MLP neurons of a small language model. Each row is named by its layer, matrix (down: output weights) and neuron, and shows model dimensions 0-191. Each number is 128 + 32 x the weight over its row's rms, rounded and kept within 0 to 255. Numbers have three digits each.
After each neuron's rows, "fires before" lists the tokens most often just after its 100 highest values on Wikipedia text that the model never trained on.

L6.down649:077145118128058127145173159177142116094146149150141096144136152107146138124166087106108116113148138090100194230123157131128112151173125117127226102149155099125110126118129135126094112120097222102108208141169172125165142124091096084172090089096070122119130094128080111115117103144152149144161126162141103114118149124147140145117163155095142169128141121192067138080063145137060140120121135124068113094121107102139132122100105071090116124124141103156181114155152130090134044081140140079184149150062107145117111138089135143135110118185136121130130133168118095170085099047126165077
fires before: "le", "ct", "les", "ap", "er", "ion"

L6.down525:104120131096137120132120108083105049159090156078121086085128134154135157135138117162115127156106170115082172114037088141146085096124135171062090144083116086128137079185194120101107133145181155136095066146106097136114089103123134131104165133119145183107083145121102176094116091126094153136107121120164097134132135082157107216136109187115130105173121074158165155141132138165165156172098132151135087083142158146089154122146182171131124078091102114116139136055100182171176110102110089165160117153112107142116098169119079172178182100075189136129100106079115116133077144145095104114
fires before: "in", "ough", "im", "ed", "ess", "ision"

L6.down658:148186106139092055152176068135136101104096078105133117132154126131106123134104155168173061117091152145143104155123059184141095128178147128091129110119071141150167162097138144047169151143141168130121167142186149200128110140100156078199168130137145124135094150107120092191096168129170095122091117116141132135154120086192064083137072144118102140116130065096121206134115124110113093119067127179111137081113145147105088127053126143149156131147129174122135147151133141098172123120087144101113131112181104074162152064088098184096135171178119141121164091122106115151109161147142107138
fires before: " |", "eam", " ", "os", "l"

L9.down194:052143112179126134062165131187096118152079169152105207158182168150065122063137155091161162117093158162174146170157075136125064192106166087089156157141152126100149181112169163126111056105187145157136090096099125108138206107152133148138186161090138115134199156130112104135119076105100146163143128144151159126126135190130113157115126089089151141136145117092150155084132112132161126132175172112087138136136181124131120129166117121115120111160133149115185088119109139139099087175138169117154127101140140130136108122085071144112172112073119167090111124097102109121133094171047097102
fires before: "l", "0"

L6.down619:097098114145179121187156091064150118080141147097120130112189177144148103102128189179094136180144155147129134152074134120089121174144065112127102138103154105215190091096143152130117132105166181110126080126156075119130120106149131108105138108103144146107113144139143145149128142112122137156147105219113097144139101135079127127111117153160124098073140131064147176127099123151121084119201103170126136145100099141118110143114162141204057176171206112158220197169087062180171137123147115126095110134146108138141127129180162116152120128108154162140107107154157097119166099145167117176
fires before: "own", "oun", "ow", " as", "ock"

L4.down7:078187158129141134151120128140065086113080154156107122091159132128113197135183169102111164212168197076150156108129162095113129108108082146136149138121019136108125083160037085146101109110155173184087109131187147139142163141198113095144160134105158129088132100137113174115170098084118152097099141146104167130123118139137153097104102149052116113151108117075106084132127120149185092125129144112154124124085114122102147122062148133100084146116147101155112108169099092136113103080144098136127163170125133130148168184140097156117088124158131149085169131035113135085173141130162104137
fires before: "iv", ".", "ag", "est", "am", " not"

L8.down227:130088129127096130144122133161158125162123174092141107151158108115156127100055137179183172124119157140146131173127153136088106153110117081123104139141069123135054128112123112174106075096158145093119143107119141129105106079089118132153093155135117074115093114100140092150147124162106119116107134107169127127173139148107098113158130098169156155114139087117233167149140043121101172115184102185163171157165136129151139165187125221143089106148085089061077039098088139086106132149151140141127158205111131093158111096166174101097181129150108177126123121118102111107124180115085185149
fires before: " by", " in", " as", " and", "."

L4.down748:178083112231101142168103140142159135110116122144177134084180100113154160158135125119177121106162123124121124151121155142152111168144165162098118080096227134119105110118118106123078118134151141181062156134111225184137177057109173146142145162152145120171159130132178149136126170136152132113135099148141100095096159142124150159127117129114110126116100107128129133135087125136140126130122120147099199187147147142083168086112118145127181145055128153133128144137084154041114111067146162107082152105179119151119046081135088080152158095161154117099093057133104101110105084154075152145
fires before: " ", " (", "ion", "00"

L8.down84:142124088099168137161094119101155136118099057073097136083130092079114183133078142179165103143190170176130175100132112206146115162068165148145110085126128081151104126142104123137165151070143154099158147100143083098148087080214117114129193130077131111152135084113102147149156138152104101097135172123191122153124142195106142082137086130136138098156157117168130198145187107114116121188109092164149155135135178162154135126160146084096062119187134147165150168089118135134126180145163146141120136119141114116112179113097078130165143111138132116168154132130063132103202071126152123156
fires before: "h", ")", " is", " to", ".", " and"

L6.down329:128076123133160078113172117134108095101157135072173150103164107083163129078149153098064124115112095173099106171153159059064133196111089096148095097098147124058126167162123030075088175099120137127156055097138186130097119095119113171134116130099087107129130098084094060097170139084097136133191104154131104104156142096128095181168142056149138153091155100091118129091169087109093115108090076166162125118119146127148136125145179137123128138162149168142153106082110126124126129107170143124183090093089155067151131122055150097091133158144123136150136134150138132080157169138134128127
fires before: "ct", "er", "ction", "ent", "ed", "ard"

L9.down108:165107109131123114104131126153187171130159126108108160152050211134084159080111129101153107103139140107121138137142172144163138090118135129099110107160178080216138114095202106092099175141102060113144137151139142087147155141181114117134159113127192139205169118122171100078148114105111076094183131187191140099152095071129121131127101133112127138093108124137115099087131162145094175121160110110113135063158135154140115119114097053103147133032083160143126147113121065131118110146126103098130140189152195145124117129054122119111106121169216110127125126124184111100127136109140124158
fires before: "ational", "S", "at", "a", "al"

L6.down145:182134122123098179111111188127145161099146101176134124088135128104114129148088090157103170115084233140107121076121128152159153094105078133184154147125157098092144131098153063099165128150125103137108085161149150086118105147170099095111115140045164155133104108147108147088157122159098107128181135132151146133154149079141142130095148118111125124129107097101176192136144130089094173060102094086078142110117177115198090126075152161163124101125150087095153159083164162086137178174094088123142144206135148074189118130192164136153081176162116121125149156123169125089087095089097152144
fires before: "id", "ed", "ad", "w", "em", "y"

L9.down165:137103127143165086158129124150172174134134134125145092155137139115117150075143163077132213182103136086120159175189106069097084115163057096154179080138113159132141123125130133104135149107188126217153204122156163132092097151118087101119162187156100130138138118109123137099078154105140120109162070095193129163139113094151182138126110108119146119135181114114112082111110138086129143093126123129127164100125131085175188152170112134134128164086106207087171099121144082123117083083100117108108040094149092113118117045133105157099127132125121087120114132062101118087159155079159147097
fires before: " "

L6.down229:096110103131108120115114131075138140080175143165131149125196122185072141130169150171111120138132117089130104118148126140133148162146086140150134167080116087155116144162089138184094110070162170118147028129096098088165147142147143143107176111132182065105084188131090120087127125140085132132153097139115113134161096156104101183113101171062147139162145171079147114166143130151142148137170139129150113184121138107065134145097181164221102150103161177146135198104069155150210168071090125134144160163137081119165129124165131132116123130092146153121163142106194089187107150158138133115
fires before: "ough", "own", "am", "in", "iv", "ow"

L6.down504:124134098107130148114202131172130149101091120163108100149112090144183122136069158180166123065092173136117094121143076137100145104140127134175078204071123150125083140133140150060070133154086107092109134156109139154127148087154107104133153158118167172099161097061116135118103115133151173132117053149067129117146127154108117116140152137193177178109119137130113111134164045152096111179136114205152117114104082100157179173164107136181056181131138098126151171112104148154144061096184137127157111147174095150094165122109157111145148166137073080131087125126116162119116154170157155109
fires before: " a", " an", " b", " the", " t"

L9.down762:107129109143123145186107143062115111124118109090129079104141124166074140153193134135123148166061170129126060129162118070203114111082057123103145174141073126125121193139111103114125076177191131074165159134138107134110181079108132108096106098136141132096100158088122151070181102111166185167132121081133138158164144165119172110155134134129142130109153138114152147113121123110122169121073139152104106155138101118123104107160057134114103145170146175033083168191141167126120140163067131130142165116047136167159123130098174152144139147153164083135158149126089135166087120087182102117
fires before: "uc", "c", "s", "ed", "ing"

L6.down521:127112098137124171110130136142139059136102164118139177138239177209104064153119129099114108160095134140120076165077154093099145192177120115113118154098135109158149118165128105071156169145118146123169087152126090140127124125115121065157202137112180160104146156035088081142109148072097084149064100118150135138111077119149151113174119222174107143104129130092117103107134138123150138152105140135151097115143198102167112165123100175115135099173127153147120116103093145136149142102116084141089159084210129123182117137099096115105156082087119087137127104176122133087151138144145107103
fires before: "ly", "her", " be", "ge", "ated"

L9.down287:165196145145127101134135084105122125130110115157166069072130115131116161152121175141171099092103120144184066161141153181101101093109107078129169106122147138123107169151096181077145059129159128127122143110173113151151129092144113183154131114093054102142091104180095148116136198138159089177078070059187145125149124097107084144129191126080181068136102178131140163114079114103114084156173138121164183125164140129125167133196101061132134157104138148137088097090098136128113136170102110139140118168116023158147135172147082132095086126134136111128106146130149141144109163152106114153
fires before: "ut", "a", "l", "ur", "ly"

L9.down538:066146141213173152200140122180148157154162155160126091120124157113112137127088129126084094192144147125122092147149114101135114117148073065101150127127098138141131140100107123156103135147082081166155114158064144049109108156114150145106127157087124163125151148052132125131118177104110109141110128087106117124151123143110142118124077157127115110111146093101152139178186086174177102179120126183117091098116140148138125161111105140107099061084073188172102158146111102175077109159068125138138150112114135075136112129159105127127117151165163030096103206082060146186141156148180119109
fires before: "il", "ed", "hed", "als", "ing"

L6.down417:079086124179160132175133159130136144080082131183129126128139150086164124081137131173147100107155176232147171146145146131146068141106111131151162162025148090137154171116117104137117161166101115145108125161109131127073148114104089118136161143115166157133096101064106086165150118092098155161137177156075111089193080098170127087162129103124100166121079121093166117143132136159084118114141126101147150126114151091172142155051163130102153137167136129136147148123067192140125155121100106160091110094140177124164094132145146129166151133141132135162103161208146124198156143136084170042
fires before: "ess", "qu", "er", "ent", "ed"

L9.down563:133171173152097158168121098130151070115176122188101058169144145198096125139076137158086110146154074122138154177202214132101091128161067102149124139150080119121157156163122098133139100079158161103110061144200127142129087156132150115101117100133154125125134168110104113130107138112076141076051186128148124140129151112121093121151213142115152123129115068111132111140164103098142128091134103156202111117087209122132133109113155132161117104144152130147090126125121056088105111116120183115114143172086109129085159162103100155103149160136164121133110146139105148130174206170177170135
fires before: "re", "ow", "own", "el"

L7.down758:131138161132136110142141073104049104126161048149149068094134146137185100079095172093176096131094083134128116221034120109045127117109095113135185112139173090106123119078122103120136106138152111105151111152116114098140141130101109091129103148128175113111153104139221164170142102124112139098111096164179151091127101202151093083086111127076145123074164155135090116148217140167135122124152127166129130105125106102150055123147133124122124153122175150122119162085149134128092119100098159166171117073097206061136074145140107171116147123144155156138114114160137119158111139122140121142
fires before: "v", "m", "fer", "l", "port"

L8.down520:162149100103082114134114163171121137147137121132080139125062048127110129105196080131139116190123168164123132079134155138100152175177139085099146137163114068106124153205097108127144133107115162153117157154123161177106164121096101108084125132186187139099116151107146121069168169132196132166103143197160058137132143127106068117113126189122123136136162104161155199111115114224161112167158158129117149130134153089127140156150138128149188115102147101137079127157176185158132107119163146084093159093107090161154164143130121071092141116139153140185121085159094154178153100096084149105
fires before: "ed", "ing", "hed", "e", "–"

L6.down109:114151171123141099148103127159099160186124137081167057174168123090104115145168131081097182135152166104063125083174114103111084052114112127140168115120070141095159120180174114141126154148168074143097152068118091180085122116105106169176127116096144131165178134071130119130122170099106140180161187134159148099091086061162099110117096146135110137097164136110144114123108101124151146111112119101135103104139138199090136067109157090134120098088170157138128160061140082193152157155138112117117110104072144100100105169127155091152097115154078144098076194121161085106115068082156118121
fires before: " ", " R", " D", " K", " B", " M"

L7.down540:106127109163138187104091120111138147146155108123133101106174158123142152079140178154170144116097072063146129147067169157119143149083053145187127165175086104115150108130135074116099172141104073129164068140142100145122082081130077125098137124105148180143179079143082174108120160193092124107126094122106049114094094130134063082082135073142093151112118139193108099155194150132107127107140139142140175099115054107123130167132118081141164111136116133075101139090138148120140104136153192124136210072110115114112110172105158166169104152139078138148094159130149115103137105107114150065
fires before: "ct", "g", "m", "ov", " c", "r"

L9.down322:157134143078170109110157126194115082147132122163150097055161121141174165110035135088174113175134141141124115105112169113150188114155100168117171134173157069100084145114094152088119128144141067064132164098144100119092135084084129140163115156103162137069157108172110127155111104175148139145124114133166144130096102142093112079184150134137134211096189100139179150093169144149153097138112070142144156073130103082077082175147159139162153171114178191147100165143088125158124160102144128204135153116121165136147144155156110120135116153126109089145115185162146135103094077138081087102
fires before: "m", "d", "v", "am", "ult", "ul"

L9.down472:075123114098147121074121147141133134160100195131133194118175127111139102138120142164088129101120161112116135156146121096186141130166126078109177104102209119118118107169159099128182174090118121147090131192110192117112102123137133084162080110092187179129129130106108101140146109106124163120141157149127103130144151173079128193132151067117163184100188143087120162145109084164112069065151138093105114154133069145188172144163132176166198133149144140141115152162086116113103162186122147114168084089154116074197171090155089093068123133116096112095166118129141114103153147144199159137
fires before: "20", "os", "ort", "S"

L9.down319:141144119137172069138108150147172133085112164178101185127141142129105132131100190170160137131132120138120187129148166172096132097185083093068217085139128134103142095090154157179133130106155127219167167124153144098150085130141128148099115144117092199213132183146119134112086179137130136185111078093094145096128174097161154154135113074092104200180156084125121155113173101170137084133095109144071108142093156143148159150121091142100123124156149127084157129090136120101104111173116143139144118148166122143133089078142071079082105125114131161096155128159180140075169116144132192139
fires before: " G", "g", "G", " g"

L9.down465:088130113114143108105119133094103147151130127096140175120084100166149121056145167150167131195133118119071082156126104065101149142169052136048145136102080089089140096104157113174137130137145082128149173148106117102110082120086091177156127164163163125145167121079102183049104190164145098092112184106147056112175095117114148124124123102122119152140123072182093135124155164129085112126137142197140115177059094117104130129132184103105170119161115130116158141159088165111137124170168126080119139150072100086071142143133134109191134075114077117111129168124086138152132114168129075098
fires before: "or", "ment", "ed", "ing"

L9.down376:137138136083103095109124079157067131157117126128141155084123181092141158121123140108126141121083126143134106102113140117109168150073074122155154203086082226093121106114152094193097151138146094049122121115165073120125102116154077124144131084146105109174100134168114199135144142121098145095174090116091143113165083168095157120099161137111138154101142133105156164084121154194134172092121148139140181184142091148130104104163163110154135116107086132071167188123129130126128123088224147125129169150036139088111122127121119133181051140112080119182134178163149143100155087102121141126
fires before: "ap", "am", "od", " St", "re", "m"

L4.down340:115155172138108108108134118116163120156123132161119101161140151143124108168172106092127149128100090205115101104148176153133055120111119135107098141106129143104153128120137094119148097099154091124062141189126111066118126159153067200150159146071081115092112156132138091156129097107156202135122131175128189127170068171154155034118161155149057139127151165161186144102187156150138112142135143131107102117178098122104150147081176161157101085118114099122104125140150096222167159169095101137116083091094081095196101196077147116094124131128125111080163136119132149156094139095086122143
fires before: " ", " S", " P", " M", " C"

L8.down230:126066148100106201141124133099153107116135109113085138112104127139129147141110091082141136131124152102133107122147084145188125088079112091138089145127153150162123135143139144101165129105092138115133125159109170147159107066171093085095138162151122128095099090197156122116162168146110130124138089124104115185110076055090100151093140087088120169115130114156151139106148121076193099091104114133081209100086074138199117142104159098169131053155161098119106148075217150110109125093125054138215111116133084131224116091110117133115160102160183137177127110152144107094143142141115100177
fires before: "k", "en", " also", ":", "ap", "c"

L8.down60:138124121120120123143116125125168155121163181147170221079180107126133137096135115133165129134176106119148166156128117146159164133114112130106157165108203084118112162078077130138167112090112145116120109137090107124156113111092109163093137081141158075102116122113140137110131082100129141114160132173151136094071110134117149087172159096112128150107114097086204060098107136148121118078126156108089149112104079090095076156141134130181179112120194083143153194206130123069165097096157092220128157198070123132136092131131078150128170166128143060116197140165148095151141144148187110131
fires before: "ober", "ath", "orn", "p", "g", "et"

L6.down310:165108102126136130148157180183117130154129140171099089098183110076158140141073050092116124148101165203120160113097199119141113148204159204133160130157189098130172082147162080140077125194086137148111091157108139142139180126157128090180113114147107111107124113148194107115159109132189147147148071145076110138183162122102142147092144108086093114079122179142107124132124151124123122121091108130101148152129132147083165103167120157143074068115116122109119134171117124096151168226104089098186178109108158146126144107149089129149172123111133109135174189126084073093137137131148135114
fires before: "ap", "ed", "es", "al"

L9.down417:121192111167114176171175076117161113150151120100117138123144125215179169111152126102177082087119206067149134102108135132154097129102133130074197075106096146153147068103113111108147141132136105123147075111148106164146093075113147159197178171159137130156132115153090071132228184208153159137093154102166088131142089130147175067147168126099203164071110162135136092157123145129086139116104162140133144103144145120091159175149141115136094123141114144154111102109120102121181112093185144124153127125113117121134181108086123125189161139083104116132112128122152132170080154146104162124
fires before: "m", "ed", "ion", "g", "ge", "n"

L8.down333:112098096122167088129119144156164121150078136146122117127158127157124158154133099132205217130125087130169190203122099107094126082127112132084080091157111154155174106110104165135231143107167105118140149113130162149134117063195079107102157091182166138106075092147155120143076148163105174094164139121204114146078142085076118168147147178170178114116177152164103103107090122081125127139108118128143153171108123161163144127200105112148160119175122135143103154110132104095138129131143129133067143088122093156106134156176174126109125106151118122188166116205136117087113173135136082094
fires before: "an", "en", "ard", "k", "el", "ft"

L8.down724:110195151105108137152157159106135141173130091135100193103150160109132088100093134123169187120101225108158146160116153169155133175181094125104127184154159176151104171135148102183192147132173109205118130143087118127087165114189118154111154078162144117144133166100125163127146139097157087118134116137102153123123169082084104179112113140102124129101132086073126132233112094103077195082075132125154146142084116144114177167100105118162117125208158133130110119137063097148158140138097129101162141054119151082126145131140079169124120133127150086134148095153119087128192143129094138121
fires before: "es", "hy", "ment", "e", "al", "ion"

L4.down587:119093122158170122169124138131127168145106135128157069122100143150121140087169138139111141100108139108120161178110149116096082110146143170053121133138144129086138116118085112121129122168116120205138117105131181117066187111160132169098176138085164117107204152150138173098135119095134156163143166153213171099092139134088116103125117104155114186115132140132167156112179195160174165117121037147162104137117120128117152156138166166158097164165130108177156160139045136096153145133146146110107163157121127139228104068108137162080125148074157100114116092138166091197100142146055159165
fires before: "ember", "id", "ts", "l", "a", "i"

L9.down723:115147118065080161134080078117131169161144127101113132136167154099104181145159146154131171098150094128144125162121115144105045145132107097117173123110126175146129106056115141172188122148153170062146089072093190103161126125121183074060117148161132101136178170101147114152130140144072149094112144148203122138111090169135091091171139063104095154152156121155203174138104132184072136142173132114122096143159144161100105134159124163132190138107088112067119129096078164095091169075141169162178151138109096092116146110130148063141157132149158179115121154088122158109099142100135153130
fires before: " by", " in", " to", "ell", "own", " with"

L9.down611:118158174143157177128080121114159089171171120087150088123126154147126111102117161198134094121124156159122127151139101154073080135132117158156110132107117113181122141076093153192162171141183107164108124175152128103153131114124126167087176102121130110141120167120118086072194091091106088081127208099135126095133104164102121149131111108139142161106051127119119185119160110047165137147131190166094177124101090110173079122151134114153078145102114063124092106140066101146182075098131173162132116162134150139118133084082179120168135159109133165112122182164196146184143131143093169074
fires before: "\n\n", "b", "et", " m", "ic"

L7.down369:163145235160110107094160185159128183081125162198108123051136163141132105150089097048105104102146124109165133179130131171140116080138101088165160129166164083098181132133114116121068080150058191093113164127148110156141131135102130119116131081118139101167105114145186135118152131107143163111129159204107137146113110144118125125110159113164183126106153121114171135135158129139114134189130131107148112161123131086097064136142091144161093141106199099144115210089141136104147107111126107166137091103105209103099111131079106158158109081173158143127116107118134064088192123081134119123
fires before: "le", "les", "l", "ac", "ack"

L7.down455:131106172130094101085121117145080101128140034054165116128163117132105114078130133069112151168166109126075102180118081150105122135089136125108197080173132066133112147126084082100159071150162160132170072093114087080100141105046095147113092075133128090105118106124126196188162147110130123130151136159163112121120089137130132066126090108064102110144176084097139149164140175075124115140128123102117118103134133134104047139078116087145156105143184122126131122081142154166180155102099155136144105103104229147119119155102092168146107159129132155118155174166106158106124154129122150155
fires before: "v", "-", "m", "p", "ch"

L9.down75:127123108150082117109176134114124120114127093060154130117133100128152084084198145155160155132091163083124158100094075141123092168152142098161145152092190201157147094130093135125153144098098091121085178117098092143158173098120078140090079108119166175123141135086149044123073131126071086132127087141050176140076085095110192132179125103124130115114149160121118139150109133185116127082196130119109127111137066091145157089105085164145121117131056118156101110146116144148113085063143126153105086114141137156128113105089053184171120140127093121087070129087097142089119102150164168113
fires before: "in", "5", "an", "ak", "1", " "

L6.down540:072143128167135159144117206136159142164152139118186203157120102181145143125129103144115136138162150074077134168160104155120124135211117169131122135142137110125150046141121103097100114144140135129202144177158119090142109113174083140138145125112190132123166083114148149102191100075149076151198065117136131117166092153120124183158089141049114146137109133141148091138133166148164115120134073135111118095135100140141145081181125082164080155132134160077121110146119110091174181115128094087130130139123158102081113110141076160161144133098152091149164133216152092147200152147141161189
fires before: "at", "en", "als", "w", "g", "al"

L8.down767:144160099083196113164069176135117180111168145132144129156146095078108178118078143212076156133120130115101168132104089120139191063073160074138090071121120104089095090169127077111149105056123082129111151138160109134084128163092075136144124095107156137089096131113176124161100090110125159126116129099144079130139128065106162101156164106095100139163155117099095101097099124166115138125090147115148148044145133109096187126147163135133128130157154127102076084139065110162101115154128192107096135069100092137100076130124140123162092065100091131187158141121160078104104172128127103136
fires before: "-", "\"", "A", "The", "S"

L9.down714:133196100123179153098142156106190131143113213146146114155138152162109115115121156070133114108088146120102161112135078103165155141147134127109117132140131170139096147121150142133084140138153136140121128153162120175138127147165074169057141034156163169107142104122089171096067164085155146108115128205117171175155127124180088153119116119107069098178154148110110115135127118157124131102170153081172157037088115122207111140125114117066155103082157120118134135103071137160129092082119105101164129115123071132081152190150142089125142138199105071184140103106142132129100143126179134057
fires before: " the", " of", "ord", "us", " to", " a"

L8.down121:159112083107082127091120148158065168176178181128124141124101079125124181135158152143157135073091138187149169135104114149135080139168125122094172101040164093128079121096096104071126183181195133119137129116171134130110118113139101121163191152097143156151112077070156152111179095164107154137156104081134095133153124132066151114095108168152081177098153124205075167141119108129119153116105074159150120141079118151092138101214130124147122106134103143113128157122119120174141168133114159138059201158137112097144143075152090063156134091115116142115130127049169151143146129115131134112
fires before: "ed", "ch", "anc", "s", "ing"

L6.down40:077135152135106151172112143094092070154116059106209152137113131181116149087132098126084103099115143143100158125074134095157199180109217181105135157118148108140135127123132110162097136102124133159092147117113134102175119074174143119134188161163121144131097158118089147127087154132097128110115070154172103126065135090165147156177153087115142161119072116110156154145116137152120165136188140147170134181141157131110131128119154161154116084222161109126207177136156161178145120108103125145151144103145083088200138088116124123133110116108099144080086123100181178100099181194079114126
fires before: ",", " |"

L8.down718:090053112155134154086130153147126111109130111117160107135172124107127116165143104127121128127178083103160137182137109149092164095089146099141089095076138067179193168157112183181157108108109189099186153129082125099128114078128152146135186131131101144142157092150129107112161135158145148116196142140093055138150121096099127124108117200083117142134127107096113097098106137166072081090060102085107150103171059148153115155190125127121115115075146136163094126151155107179106135147138099076073127108101120084100155066141101126174174137156110139145068138185122138150111203122089183169
fires before: "en", "et", " of", "y", "z"

L8.down394:123128116156102057050131149131158104137170103072109108124112151149167094148108106109155120141125154151136110127133137144099080102181105159040146068182114077114098152193104101164176131138122145106083142146062093145103088116140157145078131149073075121076129119090104118132152122132111117127127098123115134182069080132112163145101174144166113118117155080156164139104162152167135034117146089122135140100150118170156090067072220102102095086082155182153154177135143156102138100132188136127109143148120142140105149101151132179137157164091106198128096176118127088117108151170083153127
fires before: "v", "ach", "ar", "le", "it"

L8.down86:160127215095145135151117090110114152116146121201155156163186096100119109145211196171095133095121123061157116160120120103161110116096144180126079085131184156155148047081142134110137125115142150084119152103122088103140114144069076111128137176108160166172092105142116140107102171115108113136155105113057099149101101148106118122073112104143142131105153132141103146106139176079145069097157144107134128100086122134168163124137150132123182136063136134147140082070138111144134124130144115125093139093128195080134110097068136099215137071174165174186162115166154158134083103151093137171
fires before: ":"

L7.down170:102121099135123127200121101066134110093093117083187231196162123120092151085129113154060112182178089128174100137105133113105066109115095114134108141106071098176106119124147128127090202106156147167125046180125187113103135095153100105137154093141114143112102146103159135130145109051107122155121101135106129128134067119118196098125153106156133093101113115165131141137125142131190126135187106113185136128146109110129117144144135174153070119188116159160116099141084119103137159104109141116109134062153114075117132117153109191089095109163109137127114156182175087081130104140036122127
fires before: ",", ".", " |", "\n", " and", " to"

L8.down368:094095100096088133093090133135193067110117129150094154127143166138151074158144064095114129132108173233167157137097158108069108075054078156170161152153122179118138105135156154147119162187128151126152098110147167144088137123123114114084121111139057187128154084069142135150175092117121170100177161094048165165184144152135112148135114091163151134083171158093093134120146101127080159096141114083146131137100116168106131142157071122138098079155119115116097156108119109116114101132166133104119122107212116127124145106137110103101070132085106117150062171133179126158080109113136077158
fires before: "le", "al", "end", "m", "ter", "ation"

L9.down304:105135084149163088174069102146120084122076120075092109096117097129137163080127152091152133174124140116111089143120062108102109141185133129122139127144155062093111128181143084106081131095171087098221146125143035162143056178133143126154142119111171191069120106104091135087200156148148178117120171113126136112075139112162086116151102117153134148126111121160152133141145139180114135152111194124159121103156050128104135139109191094105120123149156151152133131111079116112161122128128124214154110105130160146058144096134162078176143125170086111122144148120076098073122085157129102138
fires before: "ing", "ed", "s", ":", "ent"

L4.down686:150094125106105130188153104091126142112151127106105163118129098201130077094153138114088102138129068145145111170144149118101106114116051167133166114095123109046148052102199090117126117137158131174146136120163146186105173018136124095087130139099140074133160081111108151149115102063160091134194142124117158082092119149133137159082101113046157119151085077155156125119108129131123138129082142092122134063138102136129198109159119186110210129099079171133152146160130077134111164082093149076103154155111140156132088096122148150088155116145116116159125084093144113142132165113105097122
fires before: " ", " the"

L7.down562:159139152141186104190112091135133224148173156175110062106072111107153117200168137096133160108114122093073172155165123121110142095126204170114100077113127088127173082119097117126131142164151129132111092110109063140081077114125089143107134108171089165081130139160088103178171164183142155103074134079073102127155082157130121055105161128181117117155212103169142146109120113098117118104150096158104112110112133116170114086158165104109138129116139102064145114102107097119136180177093134115167091147146149114162169133153138139132158120103132109064174101095097141113125183154127133078
fires before: ":", " |", "s", " t", " ", " Cl"

L6.down426:114138167106173170132097179151167120153103093067166142087126082110117122130127131130177149123119166070138116139137104119153158102125125116087067104099144152123155093137134187153170110107130169172138148157124163144122100116132116130132186118139186119140138160092095158109116152098110068158062111116134153083159120153118186164162169172104144134160167123085182062142146131172204144136183088153104117145094143119111155169113112192164118148113092146122102184137165135057129141095148109086085158149158108146115120093166119215132134087099172154084149144135174030044108176147152148113
fires before: "ary", "ober", "in"

L9.down733:134110151162113101092146136169161132153114156141081094045148141173171091139170128143176072111139126158128080175161122126159124104158170078181162111173115040073114169167116068123071108137169070121091137137139082161105118164144146104108176090121171109173153178102120128116116205114140130160110166107178153153150080133084125148163158143146171148126101118153142157130140091138120128076129146100096129117128130109121149110124148079117139182063176127112051164172107188103139078157113133171146096177143114077112140102163112166154121103121120086097095182108161172085176134104113171091
fires before: "any", "os", "le", "ar", "et"

L8.down488:111100114166114149088216087070120105162113122042122156054124131133107148118110082129112142135054136179170136125122085106108147097160130147121044153094133147163219083154117161148134133151174130161141119126105103164112066107105192085160154109107131130146141181137155161189158141132125143126137166150116120125127119123151171108112074123117138105170154099134156138122122138055096157067086133067088084104168086168111102082107097162144173135123155108146196168122108103148110142157161158157131154128171141159106191159179128134114113117149135101109131127143167169097114185083186079157
fires before: "orn", "ated", "al", "b", "ation", "ag"